config = dict(
    n_layer=9,
    d_model=256,
    n_head=4,
    n_kv_head=1,
    head_dim=64,
    d_mlp=1024,
    vocab_size=8192,
    activation='swiglu',
    norm='rmsnorm',
    norm_place='pre',
    norm_eps=1e-06,
    positions='rope',
    rope_base=10000.0,
    rope_fraction=1.0,
    qk_norm=False,
    attn_scale=0.125,
    bias='none',
    tie_embeddings=False,
    parallel_block=False,
    init='trunc',
    init_std_qkv=0.0289,
    init_std_o=0.0,
    init_std_up=0.0289,
    init_std_down=0.0,
    optimizer='muon',
    lr=0.0101,
    lr_mult_o=4.0,
    lr_mult_down=3.0,
    beta1=0.93,
    lr_head=0.00567,
    warmup_steps=200,
    schedule='cos',
    final_lr_fraction=0.1,
    batch_tokens=32768,
    seq_len=1024,
    doc_mask=True,
    z_loss=0.0001,
    train_tokens=273200000,
    steps=8338,
    dataset='wikipedia_en',
)
MLP neurons of a small language model. Each row is named by its layer, matrix (gate and up: input weights) and neuron, and shows model dimensions 0-127. Each number is 500 + 50 x the weight over its row's rms, rounded and kept within 0 to 999. Numbers have three digits each. A neuron's up and down rows have the sign that makes its largest values positive.
A block is one neuron, or neurons of one layer that tend to fire together. After each block is what it responds to, as a language model described it from the Wikipedia text at the highest values.

L5.gate93:535518516487526522459385448547460536496555526428507506541392453435489422428538609524428551498496455480480490513516625520559517499620486466550500434513556458531567378547446489492518487433486528524503588390583521437476408546563537501523487497493376439449610544559576486523533524456527455417507514506521520427577465568513481518458523495574445356519523543482483494489499536518482452471480
L5.up93:523480563477428503574457515440507646548502538433628438505476469404537424541498452547523621388501492469481581439515457473482478490511472428496407427487561492462633557476507508592569470525564517462528515425609468479488495562525483547468502453525418532513452531471634488574566560537601502496422474500475529423530422533387450499527477518542454506559546518510550505493470540480567522493413
L5.gate108:475431501518585547537489393565568511477550534568521461477607548558534559502427530490472545446574435436464472451505482531559444582532468569516546547503529433465501452440533472515439401465510510478546409522548528458514511454474579425456519511533472512572510507581556495551517541561464454440500557474435528436507416601442454400420479524488342470561542534543540415546532534505518476575488
L5.up108:403545469413402546505459512593535439571556504508502477578463508520571583534446533478532478486505508392422444433523475481519444448584441502521430486560498444449470491404405514451528486508583502440545499539479479532534472581421543473547551449458413612582483580485510476532444502503593600550548523543548501521503428512499525468450544479484420455590505495452483493481514467430523510540488
L5.gate204:573485463466416512530525415563428417539471566457534604540513478513492423518504528513437498418601505547440454493605506421448504478490554518545499451362590436472540459459496503482486567554534468510461538472445456451438501470504454546502437528436527485491508485556471506534470538524580518496506494490385536579494556563505460457473499481531457424514550573427524422516512455352532460493470
L5.up204:559531458493469535587414521484504513542484506529458572534494532534432420474508449505513590417456458551463495381576531516478568472503496449575561555582466464430381545484405539463540474503510553548416617455549478489482475528524483571561521470500473456466630480460516480510432565505520546532469526453505543547481467490564464484464450509541546560562476438426510505490562584497521525430416
L5.gate325:428499557481509488542421406488513490468515534514427430650477578565452469431425498521425501547502510522460532411482524538432443562511577521482441491562454541504489454526457503489448588477454519493511493474521518424531437526567482509482543422478517528441521398477448554529444561515516465521443580437539466521571533492567475551466534414502505535485584460559486514561540484401405453476523
L5.up325:463472452521460482452398447575518556461469493480458423591411397501471437612511478471496421470446496485557437489447497506458454532488596438490506418558502484566503420586527472431454499507457525412473462431541580544450539490537602505496411539335521547553487494476500534522469464496516521480495560439522487413561593514528475507497428466491539514443506514511508520550485548520489505458521
L5.gate329:498559463530596484397407477449472521397554419541495532528556541459454411462463480420503472511523525453423433441448398625526505503498640519536551570478487460517442540383484491555591610486478557591568442499505499510512487364529548482562521516530537574529497425509502401472556504529509459474507442501420558453511577556506530548439532499550498460514524517500511436536559523518428460488526
L5.up329:512531458547569453454405461431552527482508416489478491504508514485503424447518497418505419436488506460426477507457523497565526452480515517556503551523488521585479503493554567511596562544459469533570426538418462480554523500534514520540533524529626511473440473368515452488502507562515451523449430507480536450467493505472485508480443454522443480597489491535572544451495547518453378434458
L5.gate396:476526592545480381508504427597567462518476554515459478517630546468467494359567492597529585502486500409474562482559586612475532442526494468603422495496480483515493435460487495542423390547507526576478485519576609525484601515489480503559509451506430512465541564462515523517468566497455480516517508469500427463421437556481483539400466439413580506476476428536558517532487568487457483488525
L5.up396:515494518552420539528502482464578480498428571531533544469481624511513484537499574466497441479466561527405442447505540503458600516583605521515526490540509435439502466511563555553491540498514553527500523411493473396500554550513449441610570485463534424483534535438534553397450592556547452466512523452449476593478432488436444469495461528506506482506500440550556568521528437516467353439538
L5.gate460:504548540524507485481422463372463514450604506489488531509566487449485493506525513477433487494489490499542489510562407458507550604475421484493535535559541554488518404563552477456553474518446585471568541483514533527490578492471512488570508463407451483475441585462479456426557529370444497455506495421488483562475590563444480476475592470545495530528453507498504437571590477529502467434511
L5.up460:540516559504495437402438508571469469465533485528524455576463580583427546485513521503505469428544490514483504426529579477438578445528484506572499504501483404492523426510434445489548486481553478487429418447466526555515512456527533550516494497414445535555489488617557457529500491615593499416521416538570553536636499590534508465431536481475534545516559494508520450485467483494439432561557
L5.gate503:497491561516532506487473529552511482499437576474553451441490597509485516453439489456548432497472473552496599435561498602498529488539457426484547428516443478567577496499462485602534538534487473476556481464575498464461505459489671484446530423509521528431462483501549566530433530529529410514403453474522490505513446551516495427477417437484525484484432450379485587523523502555543522395471
L5.up503:436512577441468526527490496481479548475446452584497541459428475466557526530479542500478457560464477561467525488537392517471525431490450545521591496506472586546561485468551532475472581547507456458470458517500541505522475546494563446496433367532423593536569631447561436490488504430456529574490497518522546541441554476459491520550485430504516615507531516539510475445495535526495429465494
L5.gate525:509445438509529556532540474481495418493505498480559441481473519381501382416603500473397441452478516567561482507518464494572555610469543483523425505546601474503527417465513503517507521499453479553552487565536529489489628574507545527463464514490501482434441509545511449569644455516430563390553587514454555519526433520597475550416603476526488502607400435555397517475390517500474491441415
L5.up525:504506543426535468530456400510573539527561530548574495513536539432422528495486398559559528475432481523488482437429491568568472494431522591402438501584495466433586489485567509441530438486518501452510480604391543504405532433507489507491495405537527530548540447508528485603535502502511558471431461497495512520586455459504525470557508456480459479555457577472396491548425540415526501518465
L5.gate558:490554519521544411462461481432440497496607527541509593496497523540505576495510458497539515583553591449466476478496439417488501600538563526481493469546495410406505490571361485508504502469480567504489456520520527501440450525566576422491493524507506615548467462475448460428505487448408559543466460550380589465500557416526453499504459543467532470455629512530587433448509496530503536514520
L5.up558:452500490418462435495471523412426529521472549590495511529446454463493527438504576571499544446477448507475535547504489413471470465492525526481509564500484478544508626465576473496446479600430516517523408462488549531482558484576509480523505500445514584522505469553463517460525520462507494521448533442541532421539536481584526433462486489438541496417455591475510472529448487483455501466417
L5.gate579:518545524488556442495449516496487486514454558629553512510481589486537457496445568526467461506486498466405510465513460533491458521481490490446585507527426405499565465455463555512563399478511442524552552529505460477368523529462463487518508482442504512486507392449493493424561493545544491433476374504512500514525549561544405453506474470564453483506442489410502514504470537482469480397400
L5.up579:483560526463604551590419528536494442436522479597515424513552538449505535605472478455446495450413535449457457475549490460456453460493593540506563493590443466421526549424507563431469586543481511574524454475524547512486503514479533522598473492485548471475374471573415468518490516510512552455486566524438523508522513548509531541529515469492450507405494388512485485589556464416543486462473
L5.gate775:540487570545416564538460520599518478420516429424484434536468381538552567555533510457501539511388509507525586512426560511572552485534557518502535478529493419507542430494497517512434473494485470514459583600505516553496481563342515527523575539452483419470558521520576491537458576610506495363484474441467442484432466544484465387486506498534448443445496431495451454471523536424616479513461
L5.up775:528509576424493470572417465555453415558528424454468443500571442441478539469527487500589544493470456561543443468485540492528568501530499436575476481558527479520605459497434560622536464537389500587470474635468509500568442566517460490598540450449544575486568478500539509485448495499531481457437509532509444427570494559530518487529577478628535428488466460543493626572482559523522473477509
L5.gate813:504528499460501464514499486524519560493462607578520499521452541511502425521515484462559458568535470477565428472403492552454522564499536515478537469568455457555577469462418519472465510477518600581554555456532522529538520534457407537448453547536576542502434508456478629546535558447514546396526466475587460515487437537496548542480459373496466437484479498466496484461510432397509535498332
L5.up813:556580504620481536489480547503448468532597462492503605491505534562531434539572516545508449472492566545490477563504453457434484564456463532499511478533480516531606536576477590458525507439519475534484526520524534541593554548534475519545592423488578567472485505455479519467562546445480471516489528541452564508507388478516548530486425492473476538520559336514452526545636429409483436467546
L5.gate825:549485488480478480502505508430608478506521477561514396530536586506497510459537504536421489532503557483515478481569403577584448429521557446542488483531516515427487431510497461461500584500501530514512536522470480485516569585531508476403480545477585514535567503511541531498454538527473525588567452474577493464577582447479428507485635501577583523523562445476476555471594549401537491570459
L5.up825:499527582561512455521418500481461559481498459524536456587533600459514496394519495493371506567438486442420407495482426437487530477451475514510479510576584520455573457524478628475611429543491512470502542522468617515494512637426496604563481496506564503492454542581476559536606506488593469433514530463487474454492502568443500520534580537556470452451518451505413521522564549422531557513491
L5.gate884:470482434553496521582412498432482477490553474525504474542509484552463435510544552521482537432501514445436474482404464457456500524526601571472519412521466523478523525469546523476519563582409437553515549542486510484537520557495442607612482565544482478505558552542567515497599546518459492573374519344566422351522402477488599524483526505540487452485448532428459532511577463501490419467545
L5.up884:462563481543510428606498591468441454520525534437541590563460452552436518444469504551540471475514576598486452592461509503483466513449540477501467498525568448419520447551484544467525420613481471525523473603520533415471491556426442477607594488491524496475444558515472522572493542543471499450453427460468496524497503381439460438541452548471548496535516548578437627621492481434518539578514
L5.gate956:503516591465598450444380485463499548439454477483551478472488500498456511516440462444525508523560442550464562464524428548540467590536409499545497512508508513489549543447436449588542572482563490485481489421547519483438506522508435499483474416575569551472617414514493521538536472544524582545489487450540393501470503557485560396510506572463457578489524466471586534496557419502520520417549
L5.up956:407546529463427638479508509560508494474458539525524496537505464449469478567574531463400440540470458476345402466568441499485520477528499499433534488527551485443485478476528551483547543467561484511510573546516506450500498547574586573530513478497391567446549530558412362470522525521470504428505424447433492454513470503544514504492491435490493452482530511491460479611494469460535489580375
Description: Final piece of nouns. The last word piece of an abstract or event noun, often one built from a verb and followed by of or in, such as complet-ion, down-fall, lock-down.

L4.gate61:475477516550537505495446444465440473480473508486427559521444545514443447601321404556417509476471488455515431536476449428579441542553413438546460565559523557525481506440457460489453528492506569420510541498561422481548489450424477426499546535553567540480519534475555521496597469429539494502424464576467510484423443509486453602442602445510572570430463488564482542549561536531466475493514
L4.up61:527447477559614532525477445486546480495562495534423475609480571401511509444400473606602486585518474483527431437398519476477578427509496457513506429590560616420416466473472387480471461440383524452471561528576487505536497484451479499510567457509536518446501425526440452543468576460543498409402419487525547510458381514414433561473559574618500547554421531480428539484521536475466521481446
L4.gate85:511509482540477515525479515510475473498540568511506528530559517522529451557573506582514527461472409401421469639433540512443554532585582574552427529590522482480537438425454441457439543503488523526444530478448505543452491540500513465462542510435463449452507438502432488519542437447460522460473511494568425495497498483446503498452502521578517498597466458455492561509554550431590471422485
L4.up85:479489435522454484475562537541392360400552492536506440456429526520559448447419578497529497491477470495556520536526458506495537500550472541529493585430480441476501461421543481544563453481586435438492557527534444514595586422460509432559600500557573466550466550470471452475493532523509517454409481473462597498578552498619459543456521460562540533505533425454445456525537500548524430439510
L4.gate580:375582529477549485534456575585399480532516477387475465463427595513539436555439478538465568492516450498583428469592519542522460496597507497538526585643532545576511509568508478548520526547487486481429577533528575474472438482449495444498565446472534512597564507541510439524494564499499524422467515518560474448607437476490367453425469560518444502536494489470452426475479465486495490378475
L4.up580:543443489526548499646377566440492372539468498470513485495483563495518505496458527538497460485575492471507459493493467493462537450567490478533558506523465588504421464429461481533531568562442498492507525454531510448534481489402479461452562535459529438494539451508432500510537523472484517480504475468563572573497433563458517576548588539626561564491507429475395497382493546525445495381507
L4.gate860:502602526459575568574434506519540476488447494494442550494495517602555423550406519508420523484512542498528410414440478437529453462524479494550567390564478467609459450536444514481458372462407510491512540580532509529486437524412386480503519519466554501478559409579374552450538510516520525531409503500466409480531466454456531565524503544476509468531377468472496412542460544546481451426498
L4.up860:428617531575547502539566470503500539534487417506513544557453500546550493433525499453506456454420505512540466530505467523466543519622574533525512521425562456453487539415531446505555569486516416569447441477450480537560570424508531456567586468480497515505556494388479490561363465465545443483443553507497435506455500556448493558504514547480512526444503469529472493490509439503497478484501
Description: Adjective-final word pieces. Final pieces of adjectives and participles placed just before a noun, often after "the/a", such as "-ed", "-ing", "-ous", as in upgraded version, upcoming exhibit, dangerous place.

L6.gate852:578507564444504458430479513450508537527496457388448472486527478508454563484520523506479516569598577538545500572478530661464480554449525492516461536477485447514565449435596471513477534476535475427567401440397503520469504522494547522559451381515498462465532536516486429548553580487526503524474483538555468371501528492473515447489521508542492536554451477489586444363523531478517603535476
L6.up852:509531471535503452433472590435511490561523425450451319478584514443439624529486562448550497571458542527613573513527506610426508488474556474558400522536495496535494492469645527446537553456551408542553447508392521485523536461456459576538482522516510449633479508473471506487483535470517516557458457489590412504482518432471538487534455480547537525503458489546536591434431512543499480497503
Description: Clause and paragraph ends. Sentence-ending periods, semicolons, line breaks and clause-joining "and"/"while" that close a statement, especially right before a paragraph break, as in "split decision." or "Rx-only;".

L4.gate423:485528452471529450509466593500478564474580486421553518515480554610446511564523480574471561482391337472472606525512565498483496548522556552611536470529507523438479444485476418507499498485407497556548499545494463442446388523497547435446423572477519437494463569483505467464475529490454557567522520491513383486501522519473457424558490441565485514535540542548574474545487523524556566425573
L4.up423:505522583565526515496438440522454600532372470443566521533480445516576539539478467554563388495573518534538430441536510502570506470476519515486411554411586514536472475487523390400492520491504484477546495549570531476492506505468547527510441491398424424504475460506532533532520518476457510506579528440503527458486475525484492520449446550442548570458534523578398490487444514524491578406571
L4.gate499:499515539540531519557469563556341574518450526417495482474505415564522484451524546573501440517527522459522575456534470524425592504614500674416550582609541485527518489508481552461553517479516546573492482398528509532479590425547527546483521443514536454526460504592534543573478524509525496430477490505519489476571519569544513462517474475461468504537559564515471533471536482476502525559589
L4.up499:538582440490515529487509580405489402403456475481519587519465504440563456501528504503486417475684463539512521505489514567489553411554446470520498502529486475524528444493552506510612519518409548540568442551528491453504515530473453455530481483514403491505508615444488483467505587463518544532530523495519447365488509490443388507477534492595539505460555539473571515448479541461540484483528
L4.gate696:619437512528541475587554465508449505396595575478487504488515437392484504555517450600504548441473482575482470455611568519495542619510473491483520553524547453482505502553510417424465447544490590514454535451500580498518515505539489434482492516475389440457498514453475516495525510513432541473545574501503467436617494417473459571479501510533539514438496515479539517497551440486496600522611
L4.up696:545562553476479535590496489536475528491567512386478468546560554490564543541478522507418532485486452560461586515628495508439557517488473563465458524559497419536475593461525406564382442551589600448437517490451509523525530486530575483491498518447613511546561509480567514516439609509468543482507485530474497503530507481437533527509519535463478580422455548562515500496516486508514512534496
L4.gate991:581502451496522439546508519538466492461491386566563559514582440491495482488430436596506518613458538541429525485406535464495422529489468484471428529476423551477538447493531516525572465517548489504556465594541481435516428514494497489528485466509507539453433508535545481529567567513514529542480607536498431503509551349463373529486380544528436528567395488458603420506514560540513491536596
L4.up991:558484522520619509552488462585485502497471518433527566400524470448537482440390514543509509486526581517524538463523475469510492561430455456452485546448523471541509550501509504490459485506537516524597558544562418415510432467490524521511530467404553439501375548539371524489527516567507554511574472486536538581543528443465439489514494477522449481505422471382513528529536541506489428519625
Description: Periods ending paragraphs, abbreviations. Periods, chiefly sentence-final ones just before a paragraph break, plus abbreviation and decimal dots (e.g., initials like A.I., 2.94); occasionally mid-word fragments like ic, ul.